Weights of a small transformer language model.
Training: a variant of Adam for these matrices, 752M tokens, 5737 steps.
MLP neurons of a small language model. Each row is named by its layer, matrix (up: input weights; down: output weights) and neuron, and shows model dimensions 0-127. Each number is 128 + 24 x the weight over its row's rms, rounded and kept within 0 to 255. Numbers have three digits each.
Before each neuron's rows is what it responds to, as a language model described it from the Wikipedia text at the highest values.

Description: Clause-linking function words
L4.up97:120137110126102151155138109117176161146110131135126148200068094141157093152096107091097096200124146143124110101105146116122134168078145126135134150084120140149109146147097155145123153103126098128113134099129132130164131087092103104203129129159157181102137089125140120112148138130131101152112153148105117115138138131161118144147121145135083148119155156155151140118119144139099098101082
L4.down97:160110154125141163144117104122136165134120108141098066119142120155143113107135133146118097125165109097153103112102139122161160131112150147135153146113104100101166114128111169081125136147201115103090172140153123095118132138141137139106134110129077122127115110169100169153137104135097153128162103089086123148152107143122120130158111122152171096099134165139145137152163134113096114119139

Description: Person references in narratives
L2.up573:110105118123124155109150113108150165121134153109085131146115094128173092131107142154127100125112101158147138123153127157098147114122142155126174126141170130080106140146116167122116103110103084122140154143171111166152116122120134136130173132224130182135129106097095114102127121160142160145115139101152115109130132109151077131118142128085123078161141136138110150088143119113154170098131
L2.down573:141119165141133110107132129070144121107135171144104128128147111082153116179111138138155155154110119111157123126140106068157137127165149131124139155165085128178161145157100133137171118157111136129099137132106091141118134095135072143116167142138137158142140090104149119127082138178164097137145132089094139137117090148135131103136080137112129134141186123134143101146140098162119137151145

Description: Time spans and first names
L4.up928:124092139079137149168128157112130096141094134164162105169124098185151135114101172136141147149154098138120097118134133134127117168106136177144123160120094118127123102102157128175133108127133109129132121159153118126121140114104125118150152104171168172111127120125139172126156122124120141111068104154124137107133148172094164147108139110135133146104166180166164096128130130143120106130110
L4.down928:148145159138163117109133140133143153138167133125104130129076161148111136111122060097104128114119160134163145090120137132120172110166116137161134111088126141139153126111137121104132126153128152074108120126150145144137149160104110109103122149083117120118156157135164115156153132132121142152137097118118139188116141130154101078118126113126164127127068078063155137135129136139112092131139

Description: Abstract nouns and continents
L2.up292:122123122078152153157129112126144145108124126170110135159132103103125073130127076156141140160131171153136098083116115175104132161106167117119180124119143099082129080122103133174112112086104136121157134131151110137168163158075109102154173109149177150096134118132155124120107170149162146147086123162144125148122163114141140153139092118086157134146125108116114124161122134108143114122063
L2.down292:170133120104163156134116138100127126097100172116124155126094115146112182141115141115116125113133105107131145135130132161166163086148140147109110134170163092128141114121108134162174101171116130115126110101121106079111111144139097082136117136133111131150163140130083170093118160110130160125166131138150145168125153134089146126128144117148151140120141148160155116109185117101097116126121

Description: Anaphoric pronouns and determiners
L2.up23:110188183123137134134098154101092150106114145116133114123118079155139153148149137163112116133094143132149103109140114135126104169097150132144160179170107128145124109161119132145152143117100152153173118156161135124146104160121157116157126132160141154126106104099127143102098146133106138115089096122103111145149129120094109133125191096101114150113122138136156161088116122109140114067127
L2.down23:087164153123127154143115096105156113148126126131130130156113079149145138106103157162106128142096110100129141136114167131151151158114123137159149143144088125115126096088145161119144087116128124102162090135152144082139116090104143123181147147144113127163121129147116117113106122083137129118134088114134122132131118111088095165111141118116077124136153125163129151094157160130175113119126

Description: Possessive markers
L4.up409:126147141122096155148106126103173103095133135097142151122134145162125152105101137131122147123112135146154140109128118122152119162132143129122102109110107120104140120160128159113130143093147110105149141152129135149127114125121149119126165100159101150127089083142175132122134075155121107118104078129121094127159099110109143146169144121085133119138170167128130153135117111103116132117163
L4.down409:124121138113137149146145181144096118122121112106168152136135129120126078131109108160101119140158139102129108110163140166124168092133172122135157143125117114182079114138127167133133161107138114118115104126120104128130117054162095161110102159105126121135130131135117096121134154111094099151100144137152106135123120085108133134110133150141107103097127128113143120116113114133146102141139

Description: Final list conjunction
L3.up1387:089116133116140158103102161102155148134117107134097137124100082114129126159120144106125136125108194152167094145134154105148116129116122147174156176115106138141113151151123179161102121172121144121120140090139098117121106105152161138165115115102115146131125097082097136099115157117127133113117127158126093151144116124086112164121155112107138137132120185131127163076144127122169112100104
L3.down1387:069099149131114152107112116079126161073130158115128135118126088138125120116100117132121129136100133161128126124127142123126142106127123141230121166120093169100113131112156184138103106159093134147160143084094104111139130137128166116097140126143120133152120098113127152088134124121130102104110136142152115103137107110122146176141125106110123109103139132117137159118134109127145130101135

Description: Completions inside proper names
L3.up721:128144099162126154147118093121125126091110155142165104138116087131193124130120118106153200067076146124104143104148149114102092096160142137130096163131155103141140123083160130133107080137141155164138167128156109104112113105146124107130141132153129127150155127110135138113086138157099131128122121073135148135142126174096115109177148140127123102165105149106193118135143122108101130155123
L3.down721:121104131089082096144159145111193130118126111110068115110154149125098113149132122135152120193170111162143109146127131148166169161098126151140159143105118174123110107157116116130119171121094138080133106123156112124146142131109129151143110117093096111110100141136135108138165104099148132123137139149134151133088090067122159115125101126155149151136117114143102131137089126153133142146128

Description: Copula and "as" predicates
L4.up1127:100096139110095139115140112134136206123138115109169129120142129143136153102119151140125092113099120164139121128104152131163108115127088118126165134125114108118125118147135130122136201124130128144126114180104155076096100065128118141125166110146148121111148138114160131153089135141174151151114108120150138091118109059144104165104126106092135062080178165129142131112130133090100137121156
L4.down1127:157179112125105133126131098133169116142096125123121141114117128145100105153092107095181111124098142167129109118130115124141110131190130092037130077139139108124134116151112071135124142119139173129165099132119150092178125177111164100119162203123092155122119121126129136115111145153083127149134083120097124095124119139096100091110066148136131143090078132161130163143151113120139138124114

Description: Sports table cell separators
L2.up1267:133161137139155114136130166126146136152107109083064162144147136145101095101128107110151145117115138172172082149129136096119124143131070084138119154110119155106132100158118165120116134100135129133109123087125124097086165098139156142192126124105133144098102151129129155143143144140133134139147149165082083171160087096158149160138156105170176147102126139129126178131149160105110146132139
L2.down1267:124079149119160093130149131123145086136131102097117105175167158118098144120082133146129182106110159125103098114127129108114106088129134165200159180112126137116146084160132134124142114127126131127116105096156132148104166131169169148132125113104144122118142154106137143118125118099122175151139083098118063103145121080098110125107132107132154140152086090145131101099088108111109141147136

Description: Capital letters in acronyms
L2.up1187:100108100093129143118111083122124146165127157154145110121106129118139125169140121146157149134144129160124132126103145167104154197177120165111168156129137158151127154104119145151112116145142146139127113101122099094135158102156138108108107129125191149089141097137172156128163145148088140170134109094130121161148124148109086124120165138069105132140118097141168148094158106079107139106106
L2.down1187:130138126123121143138107122132091068110108156120127108115145103111112160182128115158175126107103111122156111104107137142165166135168141143119107159149135129137151104108135128104152107135099174139109138133155087147126126136120124160101144166111110134117106179116100108150143185098086113122162129115186122125091129157112144125169108129101116132151149081136098136114130114148141156145145

Description: Clause-opening function words
L4.up408:113168155099153115148104175144098142121127087133097132104107138131134143137126092144140131126121130086105133118089157113145140157128127159143172111145095141111131116120094146104112145105114124097127144131148076131117131096153143102143124068149126102115125150146168119113169137138125119166114109095153147111103099145116150118119146055183111127121099130124123147088104163128134152070130
L4.down408:123123126143144147143145131152112216116139134130075120151122122125142123104168126129142111119117112162118159163152122118109160114141115129136079154159144114129139138127143111143151144090130137175177098139103132134085131125118142109085104097110132110161121125132119124092163136151118123112096097141120154136122107096150130117137175143126155130100086157116161105122154110122136157112099

Description: Participles and state adjectives
L4.up805:130114104122182133117115160137110158103120155148066147176138146133101112164139116119150138116107113150143114160126109112100133117104156105133148137133134114108083124106110138199116158113097098147115159122115126099125122129138132136179199104148114139162118135153134153128178137182129124134127132152075109138151144130084098096157123092108103110134125124142136129116144125128089120116107
L4.down805:136130133127082132145131158146139126149165101110125137125104117122117126108113125133119127093156124118146146103092153122116141145121123111116122108091117113144123119152103128139083178104102163116119149116134117127132110108133095169130088185123097140122127094096128135148154108111127124097134128142153139120146081122145125133132093158147114125107090162124123159100154134105102138140169

Description: Role-introducing "as"
L2.up143:086121132094132070121113118087114131104111133085177119142119148142143123123122130146150101150125119129109114133106148097154130153150105161131158149059144159159101097142158111106110176056124143118147159134082131142099142099095116090130170108181137137083119100111136181151151152180143116146136145143098152168124161107138144173149124114141133101143145147101178136108151109099144159094104
L2.down143:157087167119146102102149091120111146105107123125143162107117143153140116133175136146117144105125147128110126113117105121122128130078112170137142109162159133125160106194173130117139112118112136099168153134101127111145092143155117073083157094137102132097131112086145120121109094146155127144119111119122095143146104138093139084104153140138173130136145146163165150148134108096127149115129

Description: Place nouns, verb endings
L4.up353:137108101122097150123106119133144136136126131114124146132087127132171121103151140142143107170110144114130113149114175113133174106145114175114122155133094132104075152126095163138119090143163116142145108111146140120115124149126162114144129121135110140155097152103102118095137110111133114140115169114108131162124148136155137162137121102092140111140122116111116124131123185167126130131151
L4.down353:112159175103120147120149106132171114143142087127098104138167105164126113158123142144133099116163165154164141105120131107114138115114113130108149109137109145114153157136142112117146124126072158107134183142133118160135133124125099143127109127136119141140131106124111157157148135109129145110163133108117171104135112130101099148113136137110125151096157085103126120116129097128156147070142

Description: Paragraph-end line breaks
L4.up687:092095141183123132113144146130151115137134145096118118123135093076152126115139152089123136161120131193084151130077160106153121158108104095145108157098139091125121114128152132143102142162095149152154166129106142089091139126138147126130118110128115131138145141121113109108168155128162146158142097136141100111083078098102137157177159133115109119122130135103172120093133118126159105139135
L4.down687:160145103113153143096120126129101136135123133154111140139138108133108122173140144094131116164111146086160134119220131180131111143137131150072133129095126141121157142103158138117176157096148078123140132149149149178158141157141096135143161129094139097153161128128091143155121109111152111139113143163127127125105151126148129095108093132105159105093142189132116180149145125098118114169143

Description: Clause-opening pronouns and placeholders
L2.up648:140162137087142173148112122103120164100170142102114126151136107142141120143187156149108130125135168129135148113138174151175168166120101153134110144131105134118140131140100155141114124096118146120106131194152086141125121165138141071174133132129146118161077111152139138124130160158069163105117099102150129144176120163114090109153156102127098103131157115087179154120146151130133132083103
L2.down648:118133152136105134128120114113156145129109118140115138127128158168130119137110147160107095126132122124123128164146114136149157104134082133126132140149114100090151133155139089097130094131077180091141124133132101154144136111115085081144141143106088089204114057134119137152131171103119155089126067106155166126149092161107111131162082104119137092119088132122162173126155123155128101121119

Description: Role-assigning "as" and "of"
L3.up1456:116125145168132161137164121104133111085157125093153156115166172116124133125121190087121142138147111132149121115109132137097140153114142203150140106097202127140113121124115146144122138152103121111128104152119111097112114094134121158128132100117122152125126139118123151135101154140139094125115103119123142146123109094126108129119129124106122093121171121114142134131091120151086136122172
L3.down1456:142163118152141108125158110083133141122101117141118117137098136111145178117106066168144132166155131155105136118107117137126089169100116123128132121148109152155101108137118154136129120130123123128120141114134153172121081093100130137118151124101118161134130119138149126139109103130151127144087120160148087138115135097117157063096173105133109130134146113119124085113113125153120163097103

Description: Mid-phrase connectors
L4.up586:111140123118150173127099154113135119138134118137127167103162152120162110130117129126079147114135102106162120163126121110140110166127086159119125163130160169100135087107132116147063123082128124177104116099161158113157141122155141083128122096121127136121118088111144163142104126120140170117131194134090119151132100084082141128129177111130117139123117159141093098137150134160135166152117
L4.down586:092130121105100135103142107104155133130134113125151152097087112163118118100107147145142132124165107130133072090115163150224097098093054152111126131127122130143143141101098116177148106156123126057126164140100120169131111112111109116164125119103110145135121111140065142163161113110141158132133149116156112101151157155056096076113135123113117157120155142146103118069127170170098145138111

Description: Mid-word subword fragments
L4.up1517:106124138140132159161139126104112201127099136140140087084115133136145132111114139160123170117114109111094114118102099139167133116110165143131165138121125143083129155176107167160124118122096148115131110110188129172113161097138115106135108123126089147117135142054143169148092121102080108114106126137127111171115129110130102179149132104116123139120128126141144105108131119114154156119162
L4.down1517:106137091134097125147132106129092128129162116144084170118133161116108112135108116139079139163130153133133124137167131144124131139092095103158100129121122127167146121093151108132130124104111131102103124104108163138140122131148147139114151108083157171118107180167137146140154136153146131159144108141113118143162152105150161134136133106095128142156181077116128108206100133161107156089112

Description: Protective and hindering verbs
L2.up1374:113118118159144178112152123123126152102154138174091157142176098144110118139137116082149136168105114150162109166133137113112153088147109107140118114130140087081101130153102175173117179129085104125103159145144118130144161114125126118185125129132146129115139161128136142128170093179116126163134164140117126109155152125150118156146133142126116075144136117103151138129151131122144159144109
L2.down1374:132121126144119137101160133134127144109135124130121156119090101145096129104108173113132120108117087139136142135111125149180123085117109107131133147079123109128147134110110158146093104125086140098110097149188117092123137097122107155160136096112144106137112138121128144163171088151119120127118145149134115112154120108155144181142119120118130107125168082144138123155142162110117136172130

Description: Line-ending newlines
L2.up941:088095127156150113137121070124113112110129141121127056149175106132162049132139105115116112136120126157115128093102126109134110152150093144129152150126114131119098139154102113145102168137109086165117143139149136111133115099141130082124158122105144115111120129132152139148163138153130171129109132117147112081092157122149095130126133146108116114175114113120179174127155126135146119154151
L2.down941:124132107145140092128159111163106130139121123119104068136172103122129098129134134124116123140092113108117145102107147115147130177151092101044125093110131114104091102160110080126088172110158102113152128163157153120108142116094144123106154134151148135127137125141158112155139122145108164163129102119130124122117141141126125110158113160118119110159103124125144176120135186132164112182106

Description: Main verb of clause
L3.up15:138174176109138112103139128117147165140132138146149129157143096147137094124137138123129089145136174143118140140165105112128128116168153110165139097119140113103127148130100126139142130095112092103114162108122101123090149122132095105131134150119164166121152118040124177137128119126136169104136175082080127153183115145145148133164122081097115121086159144185145093130131156109117103085079
L3.down15:129103095141105140136119090114143172144096161148133111119151081135148127113136146146110105123118120159128124136123102136099136123124120111056140139132089095154127190129137142124121118138147148124155134151113128098127060081097143140123129150133095109126162139099149099117116135123157107120144121173139112110131094131131112141122120148141092091153149098092115142149108126152164088101103

Description: Preposition "as" plus name starts
L3.up334:114127113173148125138119103142106157114098118154148117127112120135163153108101145147132130159099116158110147105119102152133131128134097112155134138111156145146164164153097121130126134101119113121152118120155126120144163108142162128171119104186126110115102108113128168135124134141087148105128145144135084126149136150123074116118155104128137124129164161167148102075142151129169188140096
L3.down334:170107147138105102134147098161149158119151108134168125173137151078141164061109108154174103097150098123087167167147109144158133114129102072115145114101114193170142172124154117099111139115099156162121135098125133151169109113131148167145114159098135157113104170116120122139121139085134129143132095143125103147138122162131130097105106159132120106084125105111166120136120121117118100138127

Description: Inside multi-word names
L3.up380:124112156172138124176104092103112146098119122114116114133124148093138128123143112092109112137100101140141104105084087133140127137115115158131140176123155143099111104120132159138155119111147105093127137138167153153151161145115129094160144116138136113132105159119179117150150109153111129117069160115130108102130135103150090146135143161111117113116111139162122123072111123097113194109177
L3.down380:102113088186143125134181119133119145104136127143163114113132131108139181106146142153129106163129082171093146158090083111159089120125110113189088150137120150100134123173091166114165173124122145105129140101111118138135100115141132119109118082150127146094131129113162113125123156126182115123083095146124131159144125106163112094130100125171111100150132117116108122154070112099120130137167

Description: Connective "as"
L2.up621:137174119115105107109109135101129146119095173123164143164097085094138147112125090121140175111145170119144135091109132136102122134087096141148163161111097145135110136127135121127113096095134124083166141151125138107142131150142146100190163117178099116123113097092132140174141150132156118148121120124117148106121088121082114105124130143105089135152136096163165132146119110111100142105084
L2.down621:148136204103141149093136111119146143145132102123097098116122145057111139141142129116164125133143098146124085130122141107119095117117102140213125154127145121142148120103072101103140128144093116117122105117138161120150141098129112146128087176142130140109107110178167108109130065117102129162094166137139096136123142123142140133127146137128142121112084128152100112099167131154141156149159

Description: Offices, courts and service
L2.up947:106066137138121121169140094149122177119119156121136104170145107156138140133127143093166143128134112171165134101106098097128106101135106148167146138093151067080126107125112125153124179069107128116139130118124109103108136103079159088178147110165138113106145124108147133152143139154122131133128147142129112115102122135100132193091149130091102099148174182141131117140119132133128152139110
L2.down947:174090135138150109126186068199143176136127169139147174105145118114124105136123136115159102137176091125138147103138100106110138066132140110188143098113135123107098124146108171143118119093121148101143128116118104138113144170111115099132108155122159165091089138163104129096142142130123133109138135203159105089141162130123118132098121160107107166178121117139132125120166146129152153122150

Description: Coordinating connectors between items
L2.up198:105102164148106173130071096073114114150143133121109141100117089126122131100141170149131171117151123117121138129066178086148134126095094134140123134122116147103171098130143165159128104089138109148140141175181108121119116084124161117158119084176127175115138145082109122166141118154123150122107146084140117154149136141121100131085136083130111094151117176152155138089138147144129164099171
L2.down198:103114142123126158141071109125141119161098153096112148080102135115119171145095137129154130048162102114121093118117154094142128144111123160174134203112120144163119076157157166157159125109131162125127120118131135111144102114128134147109102112126094108110129099145132115105078100144150151131132119091122139123135099120160112098106126106104131116163174086124114082120123132129155127121114

Description: Sports table cell separators
L3.up776:102055098119112127104127150113128141100113133128095125149167096188147137151139095130117199138116117120156128161141172100094110119132113095141119121130095157150165129122159171129113136149137106203127123092128106111116109110126128121128141125140130152107117143120171110108138115103146150108151153082120139169138136107103116142122142168148129106136150190132133116074162120133142143141149
L3.down776:149154117107138106106129109081125168137134154115147155116097110129103096179135138140136150096139137126143113111146092178111108084129163141166140173137138123091125091129147146101102109120073145105114137157117129154160170140134148139148134113101096110163135111105161142124117103121101154157105148134072134178095103156157106144111158080096132110129104124127160131107137115132107177121172

Description: Number continuations in tables
L4.up469:083106139141091125140149135113149124093129117081129113133133139172163130123108148129143150162122168162086141090168118113118148115092068121146157131161142142164123094145143113124069141145124123135124148125122107120113118131098146121148121133144140110167138085164134147081153121160117154143145153157128082101143137102115121130158136151151148136118107156115119115133139149104123122141142
L4.down469:126142146116119121121103155151146124107179130160107130141134106121110136158138118146113113129116163090151130161143124131163167082128120116190146167130108150109113183126152087126144188093085149168136107129133109152106145133121087095116159145125128082141157140149101137156174141126139104103138137094053109164131134123152142144168138130096124095105114123148133157138152107120081138137135

Description: Hyphen in compounds
L3.up377:113145131140139142110082146107117133090110136122081132113075134106130135124120129157183125134107126117159091154118145140160164138148107148132186135165128103116146125126100163146124110080082165151153141110164115109100099083146132152122113144106113116137145124093116118161091109144109123120176094146132125150107115097109077135126117111102124146136139070156099156117132167118119113079167
L3.down377:122157120121152106133124139130144140143120127112122130162151109121144072136090106147149149137133104135094125137105129108101071080076121107140125078079138144160143154098178146130147092119127108164148162114114104154139131157135122099167168080142148146100119161112117133090115117123164132121095137178152150123112143141131123146117154154157123121128156152109168154123114109140125110142119

Description: Inside multi-part names
L4.up557:105137165100133126119077100105134123116145149153120099171110126123152098172098125147136113121120191158134132126114104179113106145154161122151112125114138090097140121138119116150095125114107120149120132090161126135145156131150152149149153165166148153097114144085141147106125159169099120163126156110114142141096101171120129145121163095124129116155119128130156113141120169143156137139120
L4.down557:141132115151139118072114107161138133153124141160143124135151151092129107087133152157105133094095143190105107130132139074128101110114146136102119148111083147129138159148146126114096072138135202129124138143153110129165141135101136119125127129122140126157128104108155113140131159070125127130126139100165159152134092152088118137106123059104113123147133146105137167114112117123092115157076

Description: Possessive and noun-phrase modifiers
L3.up1182:104107105116101116160101149117146133118090141129164128130138131126141093160159132146147100154100105144097105134128108116104162189146082135133152153132133118103149111115136117150110134139133096137160167132110140107167106084119125125155137118162131178129140127061133121149133107102141135165154139168153138059174106085148113126159091124125121078209157104120103128085118130152127116113132
L3.down1182:076148111119141123120170114114125090150118096132129116118095146103094125099156146147137098129149110160091097121101143160132158106106134165126108120166110090123126130134163180133177187108132123107140090125120155090082178090087128126141120162102147155146079129135127084085100110075169096129105158125141141140128103123121097154119146158122124125163138105146151114134168103128148158146160

Description: As and time-frame words
L3.up675:142100122112139147174130117128149159081127128118143087133118158141107122104121141135136117140152132128107119128146118142136165180175109120143170137114126118123139115125126140121106167121079139102107137163134146107088131132088155127110177046108132124104127138152131144131166137118148165161086138191138081085136089157166107158168103098146104142139138148148123129096099083133113113099115
L3.down675:120120106145109127119189121104113160100115143137140129120112174139137191138120133094085134124133094177067177155144090123148097127094127129099113114122145138100117121126155150190130130130148151143128124105128143078187154157128176160103151123134130122122113147115146113148133128162118118136098119144135139102105125113133133131105101140117122169142131150107120100116067137138080123150104